config = dict(
    n_layer=9,
    d_model=192,
    n_head=6,
    n_kv_head=6,
    head_dim=32,
    d_mlp=768,
    vocab_size=3650,
    activation='squared_relu',
    norm='rmsnorm',
    norm_place='pre',
    norm_eps=1e-05,
    positions='rope',
    rope_base=500000.0,
    rope_fraction=1.0,
    qk_norm=True,
    attn_scale=0.347,
    bias='none',
    tie_embeddings=True,
    parallel_block=False,
    extras=['capped logits'],
    init='uniform',
    init_std_qkv=0.034,
    init_std_o=0.0,
    init_std_up=0.034,
    init_std_down=0.0,
    optimizer='muon_variant',
    lr=0.0177,
    lr_mult_up=0.62,
    beta1=0.95,
    lr_head=0.00876,
    grad_clip=2.0,
    warmup_steps=0,
    schedule='wsd',
    decay_fraction=0.553,
    decay_shape='linear',
    final_lr_fraction=0.1,
    batch_tokens=65536,
    seq_len=1024,
    doc_mask=False,
    train_tokens=232900000,
    steps=3554,
    dataset='wikipedia_en',
)
MLP neurons of a small language model. Each row is named by its layer, matrix (up: input weights) and neuron, and shows model dimensions 48-175. Each number is 500 + 25 x the weight over its row's rms, rounded and kept within 0 to 999. Numbers have three digits each.
A block is one neuron, or neurons of one layer that tend to fire together. After each block is what it responds to, as a language model described it from the Wikipedia text at the highest values.

L5.up205:471461509508495502527508482501520455545512483510484499482524522512451503528499510509534481497493488508508477525480501506506500443481526488512432496468487498470548476471504447501499527524451533482469532493471451530532488531483517491410493524483512520484556507499527485548521468481524486502534523491504479496511510454489540515477514479517559539468500499511498512516541497449493536490483
L5.up215:488494507470498463498519497533521466490495528507499548510486513502491510489504502571501487471505442517497481513514509505552462473574487542510506514494496506518498510532507489479488518490505477479514536507501482523552509503526513481496506469466499497497500507514507500569513494508487497469492456470505497515481490451544492500509436516513488512456524503494500484511500497464528497481500
L5.up263:488493547507506493523510502521500509479559490498537553517492510488473493445487472506491516501501515495488526551511507511510481499560496520494501495482492539489497479517505486503515471509495517442503517493457452509528531470537516519507518482496526447463497537476522512525526432500447491505478497502536505535471504465512507499513497504498515495502509498511483461481465502474476472482485
L5.up323:506504537518461490489459491490479510536501468456489495475496488555500519499513463519509452482515442511511521490489500495530490501529550475468467488521508477496501481487527474467490512516504533516503527495462496503506505549480524485543513527497533497495556471514507504460568499494536515495507512467508514513485485483489527515512513523477552471507494525552492482541508445490541508517490
Description: Role-assigning "as". The word "as" introducing a role, name, or description (served as, described as, known as, as well as), plus "into", "became", and stray word pieces.

L5.up128:510491457531525479499533484483477495512527496508552481470513486494505484493528506477489482504508543477515514466512495485529525557532488468541488475496460492486481438490509478531526514503522517536504498538509484496512453531512486462556552474481507536474495508473526472478475435495497539503470522460476490479523498481478503528472497486520496474522464488513477501481458498444487481494521
L5.up315:502497515561492450469494477479539539523513486513495496543489498494529536495481517516468496489494523516486524515483477476498491536510505503508508537502522480466502505513491500510476478501517502491521532474516485464502546492499517488454526519475508467494480506467476497479486492493513534453478495515517503467508534548446517499517477518516497478471474498524506507499513541493473472458478
L5.up325:524459526510492488506496454492519519466480504500497429530481501489519506477478556486479516441517498534530532532506503489465492552524440479522517546495529467500496497511501492499446491529457510447505457471484485499484506507511494494479520518465493479491468527497541470496483499528499485525501514526499519522543535525512507519514519498513471514491471484512508547500465518497482510470502
L5.up561:519529494420488478523510512526492492517466494516477506503536546499518495522529496524475474496522534455501469518510537551509523505492502428532462516497481485515477492537477478517489518498480514478538483489543486493501526500504506473462515524508506511544558492507483509514494522499501481463503488500477466496515509521469504458495471526458505526502465477511500476508489502465538503500538
Description: Clause-ending commas. Commas that close a complete main clause mid-sentence, before a continuation such as and, but, which, while or an appositive ("…wing panels, but"; "…in 1880 changed the market, as").

L6.up22:502527513478509534499483522521469466527531493502461506457533511498493511499514498531481460494478529477476501489548500473473463480502470451489509516524537513501542499459513521478521536508473510516465490509511484523541534535531448494501479485519532512498454482495533531538502531499503522521500490481537493512474445517499479512533502465485475505502498448459558507523476537536514496469487
L6.up138:499553500488545512489501496542501458529495479500548503487528470518498505509509453499542500498464487511468515458493521491473518502457498532548517501525502495474511478513489490492540528483557518505522448496550508483478503459487565515467480545524497500544514504525515489489510525487488511524485533478490498467498490513534491457455489506553473463519477521533514530520506553530468539470518
L6.up213:493510507492529495501512479515517489499497521508508471488467490504487516465487518485539432465489542517466505525445504472510495518455541497455463542494511531512455512455464489452513508478489475480456454489461475453503496477573504473512509516513485541527526526506482508525526546491487502461517502518486517529525496466493526518508520536483516540517521489480507489528477535524502533521513
L6.up384:454512528459515540490452499499476480490506505515460514443463529507541514483475488501509495512484537454504477503514485481501479513467543472510462502544533476526479477472486485497524528516537552491517491485494463457505490511485506476489548481487495505493529490484506533459488530507535506498511543487505540479528493525488516494483461506538502488510483494417515519538455546501446483491472
L6.up427:512507486503519462518507496519489457477479454491493491521518478500478491502515528558503491526478459498463511526494529512539499488496500490512487506504545547522478521479524477465540545485500515550483464511519506504516498504495536431468558542496479512505491495481543490542548532499511512471507525503529519551503484519495551527502509494475513496481452495530466498484507517512484500499524
L6.up551:496503541532487510546505450513480491490513503467491505529522482520493438502536490471489491487502506537515498463544519497515494468512466493503517484505496518515507499494526470506522507520560515490468531486524546488462484472504492533521444500515500533498535502436540486496470491482523529530458499537457523494490469541509496509492473521516518486489462479502520507516508508515520515502522
L6.up617:479540490480502519468516445521466511466506476525474493482472525501508505530482511496487503468514452528499516526478515494501512552472534492473513511515502506475508503440541526526496527512521470513498479493476538492508490484501507500550526497485471521509530517534514483502534516470494518485491553487464450498547534534478540477523515494485562453497492520465493466488490510494521514470465
L6.up621:494487543537495507451503470471483517468510484518507514447572495492505512494500515495486505505514547499526514492519494482480501493538482492498499478511481492465495507511482483511545546508566506511525484499531491475543545512481517563508497504529509468516494507528502507520503513492499518512552556511490525491482555514497525547422477491507536457528500499488489481514526497514547491488477
Description: Word-initial consonant fragments. Short consonant-cluster pieces starting a longer word split into several tokens, mostly "st" as in st-ations, st-ories, st-ates, also d-enounced, c-ities, sp-apers.

L5.up236:452509469521470504456468479469499503484517531443527507521489486520491483496500516517530502476509494516507496507507517484465516496527499492490488527494500526481493502480448508495486486547525506497492544552478488520518486511523532531542514530524524494511516489503514510526513521493478510513480510483521445501504491489484467518462492529479543503493484490513480505525512505549465537512523
L5.up350:503466513527487499492518496521501514512490480491469467484532508494486462497530487500490440486497459507538551519455445479498461454525520494478484509464523435488549504467478462493527531471504495501469513516519477493536527493543469470497489492511507495552506510476513533498507505528485492507498498515467455521447508537496521535495499497512528470542501480515497491484486520527493509467493
L5.up718:435495527528456509489511490543485472533497501457475504481477532462505514525502542565455460523538512497463516483513492488493484492554472517499478496477539487502464469491485520451501469463502480528464490505483494529523484522545493480500486537444503461499506488509472495536517516528520494459520514483512489490506484490527470517510525498530494507512489495496502527533475495513458460556524
L5.up754:488526496519494563480519527546506493497492483512487485477499542461492468533469494504483493498514507509468496529489529472524485487531527535497465510462447479486546496467489480532522530504490483516468520486505518497507508506511475471471495490487511482510485523522516500511487512553513451484518523495529478491457490518510499504503501494489517530521495538482478535495469522497510529504522
Description: Verb inflection endings. Fires on the ending piece of a verb split into word pieces (tri-es, hel-ps, enab-led, reduc-ing), mostly in narrative and plot text, plus clause-linking "while" after a comma.

L6.up84:577483509519499518496482510513491465463513491498461484518504492496557498461521542469527452484504523517534491512514514515533479476481485490503469504502502541510502522547526464515516517507486514522507523479486474490518517511491511519512517521491447541514490516465503537520496515494507489483460500463486494496490515519551484469494427481501459497521461485515527442492514528488488492532468
L6.up196:514524538543497485507499501509505488494525493448510484495486494554511460551492464484517474491526485516498464488489450494493484540502507498526537527537521510515511456507519472461502550475508486487477517478477500511514510477526488476583544527468517491553484508491528538471480483536518553531539553465487530492471501507498532492522507519510481501519494493503529505499506494482483472490456
L6.up250:496512521532491479490471474466488493466528515469511484499517490510498476523518496519504502451497475508514506579535504461514440485516513501488458501489535464472498494546541506478505504545465500496511443478515492489458479500485467497507550524506500482511482498481533514466488492507516503507508466490492492514520552477502508549479518438470477484488488496491474483523509540516476528505495
L6.up266:513517483472422493484475475516521524476517473529495503457518479549519489485473504491539510501477496501554458492478528505489495480514480472458514466476504495522448461511549488515487503497480478517502508510469485524475519471508512515518544554507524482527510492497535482545508482497524515518490498496495481501509492491525469533458473488533508501465514516521494472514474492469527501484465
L6.up403:514518532482445499475493497503478497516479523478475502519511535531454485527499522501486496489521479490539485485505450492549465475476467479534472516465496508533487490502503469456458476544500534501479465479517500543522497468494504467498488468472491504454501494469498543509536488525505521529448437491473494507481529474503515503548471518528506514509457512469515459504481465524503512510476
L6.up426:516499507517480491492462477505451474502494451540444482535492503481520513477498516459514484487505519501498469524512507508528507506455498483481473500509553458496500519510491522479514454449528529526558474478512480508547510472509498506481508499503533472503497489510476539494500503504524499509520524531535477499510480463489570481523476515515461532462473480512482478477465548479525470468495
L6.up507:482465515485501476520515495430544482524474524485535529477514501480458524500502531494513470482490504495562516536493528486511502514494465483501474452426502467507531478538499471530510556504457447494496519521513497480527453526525510472504497494492491491525517488523539509513495476504498545517492485508518504471505517472526516516498506490458439495518504485460466498490475482489524485453494
L6.up645:493491509505480434509497497553500510505497498484478465533529488480482493500491523500569483465501463521498521481512493527487497498475505487473523549462481486485492527464466452499504493499519537525533499472509449502497499536458472503551571503527506489497495503501489512434506482492553542493494546511458518483501514512476517540479505481482527510488474449533484464490494485490511517501491
Description: Clause-ending punctuation. Fires on the punctuation right after a completed noun phrase or clause, mostly commas and periods, also closing quotes and " (Note:" openers, e.g. "company," or "MLB. (".

L3.up18:488455520505561490527520483479525500486508491484512507468492483537531505556496504503546514487509495512515528509544486496487534459544489463546481504477534467493481472463471483518470508500516520497450518516493498494574479536505492474476499531503471516496482516524537503517524514467484482520482485512492494507490513475481511520526507474404494459498498457477528469486543539496500515514476
L3.up378:482532542511525465478512496468487534497509514534495481459489501503518514534453514519485520490493471522498471528530539501513520483507517467515482509449516477512496439480446470478498496467466513493466492561478477503576504503471481464501504493503494484485540482492521499493475503495468468501544523552485463489494549486508554538489470476475510503479484454516479498528508513479513494478495
Description: Role or status predicates. Words introducing a role, rank or change of status, as in "was elected", "was appointed", "became", "chief justice", "first published", "renamed", "the post of".

L5.up379:516496531499535506493476483474484490497496528512497489531433483471516514550456515537517498473461545499475477461499520454520505517563503478445494487514522502476490520464505479536483512497517507463492489497456495513504517537482535500483491505495485532506523502496509485491525521503480512465532449491520510497511497519505495525520455458509483440538486534495484470549510523527533477488504
L5.up650:495510490502503519496502517478476480460466498476500463542462474487491487495545532495512498509448508474507506503490527523534517484513528480510467506502529492475536520523480472452490493452482520508500498497519545554479450505474514495495503553529510465527476472460475541497450511498505488489486530495455532499463500549478530510497465487495540497466477509456500480474497531516486468478500
L5.up757:498518483534497542470465462479481493517514510510458475534503502442495556491496448509497502494484529546528491463450515509477526491514471493505484541532509524516506502501537529440501502499476500502512478512494515499471470511472518488481464518525508535519517448525512467502462492488473511465516549481430504532517522533520502479470511525505499499491455517493527520515479501490524504493485
L5.up761:525487487551530504503496497519471481505500491507511514468508469520488470479480481508534511480494472496474518502474536541511486502477488481511473514463496489472477530495533520543492509490528501492517476485473455516494446487477551479486509466495497508533460479439525516429497516520504512493501520523435521507497480529525556522494498505538508478522472501520511498508493503522488533547487
Description: Mid-word "st" fragments. The subword st/St, usually starting the second part of a compound or name (Spring-st-een, Wood-st-ock, All-St-ar), plus occasional other consonant pieces and "of".

L5.up100:531530541559487521456502464492497478469497551488493511446503516516465518511477493508521497537489449478565523493505507539548494468482549540536522515524459502485487472472481507564476495530522491539491498484547537515478491534481500471493509502451555484506454516515524513511476508487524504506494505504513508494538465494482512492515480498486494452511497518489489490502506510498531519447507
L5.up341:509502540490488530520540489495502529523497509510571528484472510522486492505489467478533495516500525481479448489504490469447495487523545468530487511520494520485490501509495481502479494505558516542468531507520503519521460500514479501476509506470477503463483528510483474499517496480540473496540528489546468458556515520521539496499529528484515529494488503485487495462478491504537506462500
L5.up354:481527507474534460513496501517487518543494490545493502466483488486474523488523517561564516433448520504535467524527523464530502516538519497505518489493474532475509501490472504550466511474512509509507511482503521523479467486499532508450526465481482459541517532547555509506484501506483511475444488485516468573499507516514462492512523476495533467511493508447505459524476498510513478467506
L5.up683:487501519535510473477492490496520506511465516540468524524462501514528509522518483533531529486430515503545507479502495497542499489536518512493520503439498538482470467558499515512446457538485458535496539493555486450483474516509466514499508481555509511519505479487484491548519462491486489509508450504525474540485487510496502508486485513490477498543494497501508517487533486476501497492490
Description: Infobox field-label starts. First word-piece of a field label at the start of an infobox or table line, after "- " or "|" (Temperature, Entrez, Draught); also "made" after a noun in prose.

L6.up95:491466511535481474485486459559496472514465508504467532502488501520487431530538525511478531509534500550490531515529519487469491486507524506502468538518500473537541529483489510500499531494498492534468534497538502525524485524503504479485516446495506514524461469539463493493488511496498506502533508510504490491469508528525522490495508493529546473527534472515530496523498479486458497527492
L6.up276:507499497482449543498472482478504468519501534463529460484509495498475485488507465466468500517484502477531492507522508504492536499505520517513457477490526545485480481563485493525546545472516498468523524507519503495519553482501528480503491498491479490494515517493531512555472481500525468482495454467512502460471500561498503531499454495539485478515501482460498527532541508545530493508528
L6.up292:497447547512464487536449462548485536482508492480524486469456522482465485451487440496460464490500522466490502476511509470500491524494473522468510506495486529497519503522511545497506506471474505491449506509482496411507518513529493489511444496492527451525526468504526505497485544553500467508500511493552507482518506509545542533493509507467458512481493536496463522475513541501509526501517
L6.up461:475502542528524492537498424509518525478507514505509468482518497501462485518507492508474496501552482487544493503479544501470480497519485557496486516499501533484469497482506491469492503478478517524489506481489508534520541517543468458477510520460484491516498471522529491477477534455527462433524482477487507460491490476498534512485520495512507506486480508460517477485519529527528493496492
L6.up545:491507524503502495454500476456490507486495488523480485486511487506483485504460509497514519515450518511547527504532491499490479473500534481492491548527508534504479523489479551490535512497512539509493484552467481504559512496523533487504575542487535467470506462484493486488547498499500517506514524498493505483434549529471469492510510472490536465523487457514544502465508472530512518502486
L6.up609:510506553557475490483482480535483484520516518519490524522503497491493513513466468524536474498520492491495477540544521493536502451548541512488480497477496560508523514453522532484511514473505503519512536512442507502513537494517494464492530489484513474523504524502499519485504491494520441487515497496513494459484483517484508480518508512510480521521497554456479528484520469524499506537468
L6.up660:467436492467479516495477470535518490466504531470487474490494497522473496481536498503463492475515533513501495473524500532482491472483497486476511498514469494531511523475514489493511502500472452515504532457463498554498470487513518472524568543542546512513547509529509500536472505455505461516500479483518464465502475515505506486548489536456502524451501514516540475538520493576459527504528
L6.up687:513522487470491514486498502509455483479519520521479450460482539488479534510520461513499500471464511484505483517513488473493502445476490541546500500473519523547489476471530471539474532471482467469503556444490473500506488490533482475533480565461478514539531541541439530531530465470502502486480531512497475468472495508527487513504494517523519487500502505465542487457494494522510481491491
Description: Main verb after subject. Main verb of a clause right after its subject, often as a split word piece in narrative or biography, e.g. dec|ides, tri|es, called.

L3.up37:483474477512499539466550495502515466533525501513516491545497524473497500506503551498494501492509503506521533554462495453470469503490531502494477481508498514482533492462523492517499499502500468494486527508494492474510538509516508477464538509500534462478473549544494479505488516477487469524455551509481465514482466467506498539495473503513514532467462508488469522484490496516522508494499
L3.up194:477482495510473510496515508511481494493538496480497504494530501472504466525483533488485507521500500481486516500457485476503503478494472511447533516472469503503498485456503459519514508505460463478484502542501481486492488484515478472527528510465469490480514515510533471492500502472506474468497526508505484461531476486499509505475490475497504527445500518496477512474519522538527531483504
Description: Verb inflection endings. Final piece of a main verb split into fragments, such as -ed, -es, -ing, right after its subject, as in ask-ed, t-ells, caus-ed, serv-es.

L3.up85:528490514479535564513522448517533450516538528516480487514526535499504526474498511506495462510469506505527528507496520483515494455502502513493481534535486511489506491471518475463505530514513536472472503539480499470509563509464527482503498440508457449504545530503500503503539476512517486489539532458487536530508459565517478468473489485487456506498458515488521484499511499469491493510537
L3.up292:552477503520509517499483468525548497514492527491506420499512497476449523500501514511459497531467527547522498488504473482527494479477512486503452484544479512501501463564505546464491499485494501480487447479531513485493474506482537511495554480506502484487503487501536484497489498511520510475485504536479467469469504511487510510465513471513493510462469493478492529460522559457512512482484
Description: Paragraph and section ends. Fires on the period plus blank line that ends a Wikipedia paragraph, and on closing == of section headings, e.g. "==Personnel==", "Farewell.".

L6.up21:465508530541536474472474459529482507530485531533511496465492494496469477520514481507479490478529465497456479524497491498470536465485492477495509531483497513518491490484485474486514532451499495457470499529492497520532486483461508451502494525482506509498509485532540481469483469480513506459495506523425459498496533504482533542479512489497533469501511480492535468455529504481518509486525
L6.up52:501505481474533489485536499489502558545517511515564516478511533488530458542500482487466549471546494522490492521515501528509500466506516521498488540492481523535489506474532491490514505449484492532474493499541521518538558495487476531505491455481498473469510507544546532524528493489503508468519516524504499518473493554468526524515481525481471543459477471489516512522464483540501500491485
L6.up129:528470501539534539511474536512534520524472500534518471472550489529460528468454545477561479511492525524530506514547470477524497487526516528505493556518526518530474464454478507510475506535489553477477502474468483516493483498484497478535498497498529538472511514493510497480511505507486511480485495503506506507498491503474478487497501541489531472471503508511504456541536509518508507500503
L6.up188:505465554494489497491485513494507527509475472480515473507518431535537496495468486525493476490505480495503512525473497542496475471526524516506551493481537499473521503508465509502518493461493512489490499435499475505486500484502498463545501527477480491503484521508520500523524522477506509480510532445489441509479529522513478498513535481457515447485534463524514552483516525499476486495550
L6.up238:494507528515541502512515514506470476546563503517510526508494521524450476474463474498501527464543475485465500452484520499508484538513468493481513475514529537486477497506502508448482491529497503451501448489483536509538511497465508505514506518529456525504485535479498511502503523496535511472465506485513492519492517496491519518469478505516514481462549515508526502517537494504519463472480
L6.up301:504518536532480517519493530564488498488552499515515582513449503498524507502508484501506479511517492530468515555482516503520534519544457510542497504534485505482482494447488500491530507496497511504526507506475506474498473514472510504530465525494516525514540489459510482483511485446534483510488508461473487479490471484515515486525486502472444511485470506517492523502537477520491510484484
L6.up497:504466525524480511483512485497484502479502501479488489483502507531526444507514484476523530509514477481492495479493529492525495507480479534488549534511462504435494517507467513496498494497523556519475510516514503552466485565453523549499465524500478477513475504495525550510538515466514498523461531507510505473491508549467491543510515519509497510515468482515500552510533502501523522488460
L6.up650:487509511497490549491461502489509519490511460491494538500492521488514485495516487505475514465495532502484448508480536496491510455442505503525539519466471551485504529484492496512510496474498518461507419511470506508519505478487503514496526476465489555518495506504563526483531448471516539465504511507461487469498511513482486549498527516473450489461511538570511491520488518511493505478511
Description: Start of predicate description. Articles, "not", or the first word-piece opening a role or category phrase after a copula or name, e.g. "was a", "became the", "American a(erobatics)".

L5.up70:508479532470490536458471491492439513504527509548475527493506516545487504480494457513544543489505495530520498481508526542519504517495446507537501519494487490462524489491500514459493456514488523512483477483511509472478482507507492514486493497500498525509494484465499482474525527485520512479502486484516469533524521512543505515475498496490455510530524500506478466495498495488500526509506
L5.up453:495464530465488485502490458491517478533541517563475554526506477464512565507449443518534504506473463517530531480515465481514532513471503485518475468490492480480449510487473494527542475473478446547509492519508481513469504520496497534484513514486491522503500465507489502498542546533513515477513510511483511517534494485516518531517498537484493533512522496509490508475503515465515523550544
L5.up570:508460539501485489494529475521480475491507481524533478488503510535550485476469512524572497503480477489506516510562527519519484473509480489501480477460481453460445500465505471498495492503526514499487523520549506520488496477519492525511491482456519471474459474499531508497523508488486485529507477495541487470519439465510565487511466512483499491491549452497494526461475545540499488482526
L5.up615:526513522498485506502525535483489537530578507516452526485502482473528532472517488515519510498482440522484476508466510456514462518517515494522514503481492506455481497455513443519513458517567477489472493486506538523474524510527458505487500517467497485496475484487458481512528503494498502537472531516495503526492479531481525489476482459498501514541496479536544482484474490518534502490491
Description: Field-label tokens in tables. Tokens in field names at the start of infobox lines or table header cells, such as Certified, Date, No., Time zone, Stats at.

L6.up69:513500529480488473479497487542476492515516488474558469529495445468472487494490513530510488490485470487557493498501522510486511442529501457480495519531470491512554520480506504511551498519538522483459543482504530548494457518504488470538516441495475490520490474471478522499529504529477473503491512484465493505479443517508508507530489498483493515462522480529484508492455516543522518484469
L6.up142:458504514523462498505468474530486529476512469525512501526491540488502494541510545515494516495521554524533512507466502503533490512503503518480517527543495469529529492446515477505513530486511510486492530454515489527468537575525474521530506502513488493519509495422484466526483522500527512470503513496506542492503448576519506512483505507523521483470533512481456494497523489514504496489433
L6.up193:523463516509518464537484482488536477449515547458480525513535495520550538520531505482498486518513512488480497520512498504483512524487498483478452506496516496539545525467475468470472477531519501467497475493505522487475490498487475531524455442481466484450488483480490449518482510497470492494520485483518470479499453491468489555533524525512476496506513496482506516514497498494494483463424
L6.up318:490495482500473473448526492511460465458499471501516524510476473495524503522515466477482454478503510503484476504489487491452460488477458473481525476493454484551500512487513524500535480452485510468451506517493482466464487483525456501446510545489520469459524449499525513508495533501500518511477478483509490464469531515515514487511530492488528490483506494476494494464460522470485530449520
L6.up329:545492528523518490493502472464491491505507455479528521447527467515459499507525460534564518504499528512525472463477525500506513515502515471531476507518522483477517517473522480443487489555494518507509511518514522528452461530522474480493502494508468455481512502438487475514532488501550510454499473527509549516511495509504507503470476564501505525531486490488469484504479511523446474535512
L6.up347:470520482484534481474519493532487493484524543474481476497492479511527522502519504470456511478519480484513506493505511503468548490532531503521464540541490546501529522474531520508493509494518427506497563469536482497506460532536482488480493498561444508490462477530522515551504512494506541516501478462497482491487496523466454495493496497515515474524507492504490474538517457527462539481537
L6.up544:467488536494551515505498517542455466531496460510521504506528487486557488514478480517511474472532474496537515526500499490496497509468484523516523507491480493521548461511503498509512502489507505487489506489526540490495523528453454488519498557471501490534506491531506523513570538530492507506553506567495500496450490504495532501489481501474508489479526491472502544551487523522521515506469
L6.up735:494482500486510517502488453526547462442524503522521536467478501483471556488495514495522471511468528531475476519507506530506509447491468495493493549521519544527512488464561491482514512478477471494469502524511505472480470473510503536529480548523556513494469508500520483511521505565426525463545510516471478481502506475521494535523451512539504513483501525493498490469514532500520537506514
Description: Verb-phrase openers after subjects. Modal and auxiliary verbs, infinitive to, and relative pronouns right after a subject noun, such as could, did, would, which, who.

L6.up0:502485575502530501529524500495514508500523535504567516485481528491500501519497470517514552488494520497498490537506474512509489502520547511508514500458489472507532483511498472510506485517530469496494509514481523518471474509530532525489460489501485496498454485492457505513526500518498513509516528469488465531526539508514523504496537490509534549528474506513449528448476530507528508489495
L6.up337:458485520456540506443493494522507505447497504547455501528524538505475531504482486510518483539476530493492502513509512510489511514487487508533514510469499499468476447539507489485488474502448457470483482531543477443487486517493556568488507473472506508507498494468487451458541527505488503503467553485521473524495454494486531492493485464493483484498462516489501445505475506492509481525469
L6.up366:460474479509502477482458505538496496500487504506475474517500499503502475497481508489497492538458520503522447490531474522486520505475449519528508489482479493460542482471473525485453466488531502507489517464508477507500459482467444561493515509524512498510486483473502509520544490493488513478491546481471479485506503521445527505527510449517476495499464460504524503455491504481482459541558
L6.up402:479527470475484510500508495498525509471522492501513495532490528497511514511505483522501534508498450506501524544547538523501515510540552486530530498505475485489455494498520486522490476521494490496509480498531527525475512521564528495517489557538521485520483528503491493485534516489560492472509496498487473538487542481484554488473506498502479468531550487509479505462530509534528573467490
L6.up417:492517524473479481532519493473491438503500483489487489505478499506493492507533502482544528467485505539487541514550489518487513506501505508559521493483464538515468507512510533491537508522517455485511486504532512498502472523508472507504481505460477503502491463472501516526520545486494508516493530509498519530509501556466501531497528552504487463533547480463479517479513503513519518541510
L6.up448:517480544492549474503531467455503470468489507490497513505498498488456460506519461479518517484484441495546498485545485513475508504481524481475491531498503516526510510481499509520511473523495520503485519516496518503564521473522536500480536527438506519512491510460495499547489514455467488488488493522502496528509554469526528524489519534523527506511517470497471472542504524468508498565494
L6.up523:508456509507432521518500483459500477542467554508506504516499534506478496488500479502487542512477500489531526501492528474459504511484488511502527494525511471525522501469488545522479475462528521532501472517526499504534496530460521520498473492492507496443511531519447506485516473533489504489493548501507548517504483503485470505513479450456523465535496484455492477495496518523500495496456
L6.up639:517500506523490513484509502496514472555500504521463534499504454517543504518531479524500512506498505522543516499513506492487489479508496536549534519463455521462512525495505484488441508482521493488491512496489490505458492529487515541520447490520528504519505473471429494500484525513476464493515499515492445507479546519505497476488454540523544501513491478564508510509488525466514537522509
Description: Table and infobox field headers. First token of a column header in wiki tables or a field name in infobox-style "- Key: value" lists, such as Dist(ributed by), Pld, Apps, Postal code, Cl(ient).

L5.up143:497500492504485512528496461518481489520516479504523486443476521484483517509521545495497469536499472496505512536511511471496497489480468506486465503514464535490523563452511506434510524500532495530484471529476494510501509540490490464481528548506542452531495513480494490519515517472517459473501485507536499485478522512485465479478547510495548509482476530504490502506477560502510490484565
L5.up370:489504497547510521481486524496486482527493513493506505476515437523526472520508513514489472509492516490511513489510538503506462468471539433482482519489472544529546458462505521495539524481528492533455535522517520492481500512492475474517529475517465483509513478476494492494483489536510503502520470453521520514448453486534504454526459519508485495497538507537458509490508530518512504536479
L5.up400:480506538525488501507483484493460484436472438488503497512538479459488498518499516479483470509452483469502496497455506479523489461449506488509523485483539526488540494440521502510552518493501532515467511522519540473488489523471495443481514500493463457506512519481489478519539496487467488482528534522505470503487477510509513514520522516509520447501541524504478495476514522471484485565498
L5.up524:456463486492538433474460476482532484489494424518506477437494461493521493506544516516495461534495476485536472533490476484489511474475494488521511467479523487509506501496493502491567523527479472487501508525508501547546501537570508454500508502522505487471510495507531521499499495510507472504549495497500533490496483490442489527504542476463511492463493507521487534484474479489469489514531
Description: Clause-level verbs and subjects. Finite verbs and subject pronouns at the start of a new clause, often after that or a comma, such as is, was, they, 's, feel.

L3.up682:492528527521523505533462500473514507520492497466515506531496509478509490490501498482471506512481530497485554481499504462492465478498462467457515474491565496502487490477488496546484480491534510522524515537502521509515472475470506487483495468503476503509470496477468487507483564488446486509512491456459512517491537518500535470491510514463459501490511491464527482564494525510492531506480
L3.up683:486480509510494458504499476494475493480515465476473477496516464442488522491527519549501533507492467489498526489482529496480428534474499487445546522495525470501494534490501506464499474502484514532494517494505497508465528526511492502509532498507460508518472452486493508494497530472494522501493523483481506475468524489501549540514473478515568472556487499483449515547457516493496576470474
Description: Word piece after initial letter. Short middle word pieces that follow a single capital or lowercase letter token, mostly B or D, as in B|od|min, D|od|ge, b|ill|s, B|et|ween.

L3.up105:475536501535555478534497512491494524555531508524468541469482502491474490516539504486501489504505507496473447513457541482445514492492482443528509490459515471549525460476479437484499519508492486491483544501476513527540561512500499467532511550500464499513490502488525499519507482517495516510523475521475506444508498485507473530530502497492500489524562468467516497495479528526505492468532
L3.up721:466501519501534519519471468501441461492511513523509510494504542467498527526496513507487468478487500489501471519496495466476507493535481490494497510472534478513515508436530462496520508526521497551490524459539524529490526503500506469492548522536504462478471483491509461533458497567517501530527531510480482505499456498554502457497503521502520527497527497468510473468532521505476501480482
Description: Adverb endings and adverbs. Adverbial word-final pieces like -ly, -ally, -ently that complete an adverb (quickly, slowly, generally), plus standalone adverbs such as soon, later, not, also.

L3.up624:497499527489516510459485480470454490470520492475519540517479480508482456483508486514534521468542483457515523516517477499504502542475489439519546498505501487481538502559476492523470508554518496500501549463474470514442491515510508517476496520495514473491511526474454514514506529548490516506528487486504527479471503457486495504520450496456436478512540487481448523515492529496441484523506
L3.up641:525522553518510488463540485500545508497513537507496538484491495543475490452493540558505507531525518498487487509513504472525437530509499514487525478501492428504507498526494470496491467519499486501534499538469474487423485521485434498475466469517524474509482521528528484492518511482489511493531529550513495486516484516497486507493499510499468493507461483483499476523509519549454471547504
Description: Wiki markup and word fragments. Closing " =" of new article titles and table separator rows, plus first or middle pieces of split words (Author-ity, comp-onents, opport-un-ity).

L6.up97:503500519475493466491503515480487459550507508459544508497519495530547509491508481547485493474533528487521456547477490478504489501502475475501489557491484491512464495528501513505530465450530530465555506532459492488511513467518513505517495497437529487521497513529510512497495511491473493463483478535506512479492475473523528523475488490494477479519513490432496482500531528491482514534537
L6.up136:516481487496475497526489516501487513515470549480471484476515529546487491519507475518469534513517531453541461477555532521468503503523459431558511519534487521463488522503488496447481467484493470516524528479492501527471452530469484515511485515508477472508499482529503515488532457496513484484516529487484519499438497526496510486497510498495474488523507456439532496477476554528513519486504
L6.up214:467518542504486547499509472472488531520553516527522484505514492535475491502491512569518495526507512460482485521515503523505519492511502445550503551468494502460498513514495503454489477540516479526500559512509562501465490434515486518475501462492489502496497505529491513489493501485498497451505525490544490501501505475461494505493499513475474575471499488457525532489476462479535515488488
L6.up322:551509532490496521522483493471481496483475509536511505485488497473478529470550468489490553479508488456498499514542491463496536506516488515515552460482512515490498495537517475512486450495509500525442560505495522519485469484474492508475514517459514496451506485472523514500504475521542508482544553498527477534482530510519521528489546478510488443491520509476485524512489474516502459479495
L6.up354:523467489506538531454511472546487513528527547453472497538517550512474504501489438534577501472504481483495478496539483488524561481492468471510513511518471454502468500511461478475462525532500475486512506490455472473478477516489536492508494473463481484510514441493472474525532509539513533512474471509518498531510495538529463498469479500513489485502500473503516496548502519502479519507521
L6.up447:492522521488467513511481502448491490482515523479474539493476511524499534501504494514526514506550483478497481492500504471472525509529474467526492543502483483470496507484522466464476494490502540482526516478448471475479491516538514511473517520426511503496464461531506505487488533500462520516532518498506441531501513580502501497506501531518440531516527475481503513467507481505514513512517
L6.up752:506475522504511508510473472489472470499511559508535499454528557496532521496497511485494482513493531538504461463537512467500515509513514497488491493449528480470467526528481482462480515514505509482514478471466506506532485470514557525491487536538531474459523498545514485528495497486490494473561523507535483462495512519481506546521485462463468487492524479510484484472538501527485491535432
L6.up767:542511472484451546480496474494509469508457541539504522493455494505501491536472517515544520518512422531521523484511477494517518472486476459491499468492489497528462487551525466476545488500524517533493494439555504555471510512521490504474483480503518471486459510479504505493503518493502494531516476474539500507516499503468496467499502536497511510492520445504470479524552506511467472458479
Description: Infobox field-label starts. Opening word pieces of field names and subheadings in infobox-style lists and tables, such as ERP, Grades, Career history, plus table pipes; occasionally mid-word pieces in prose.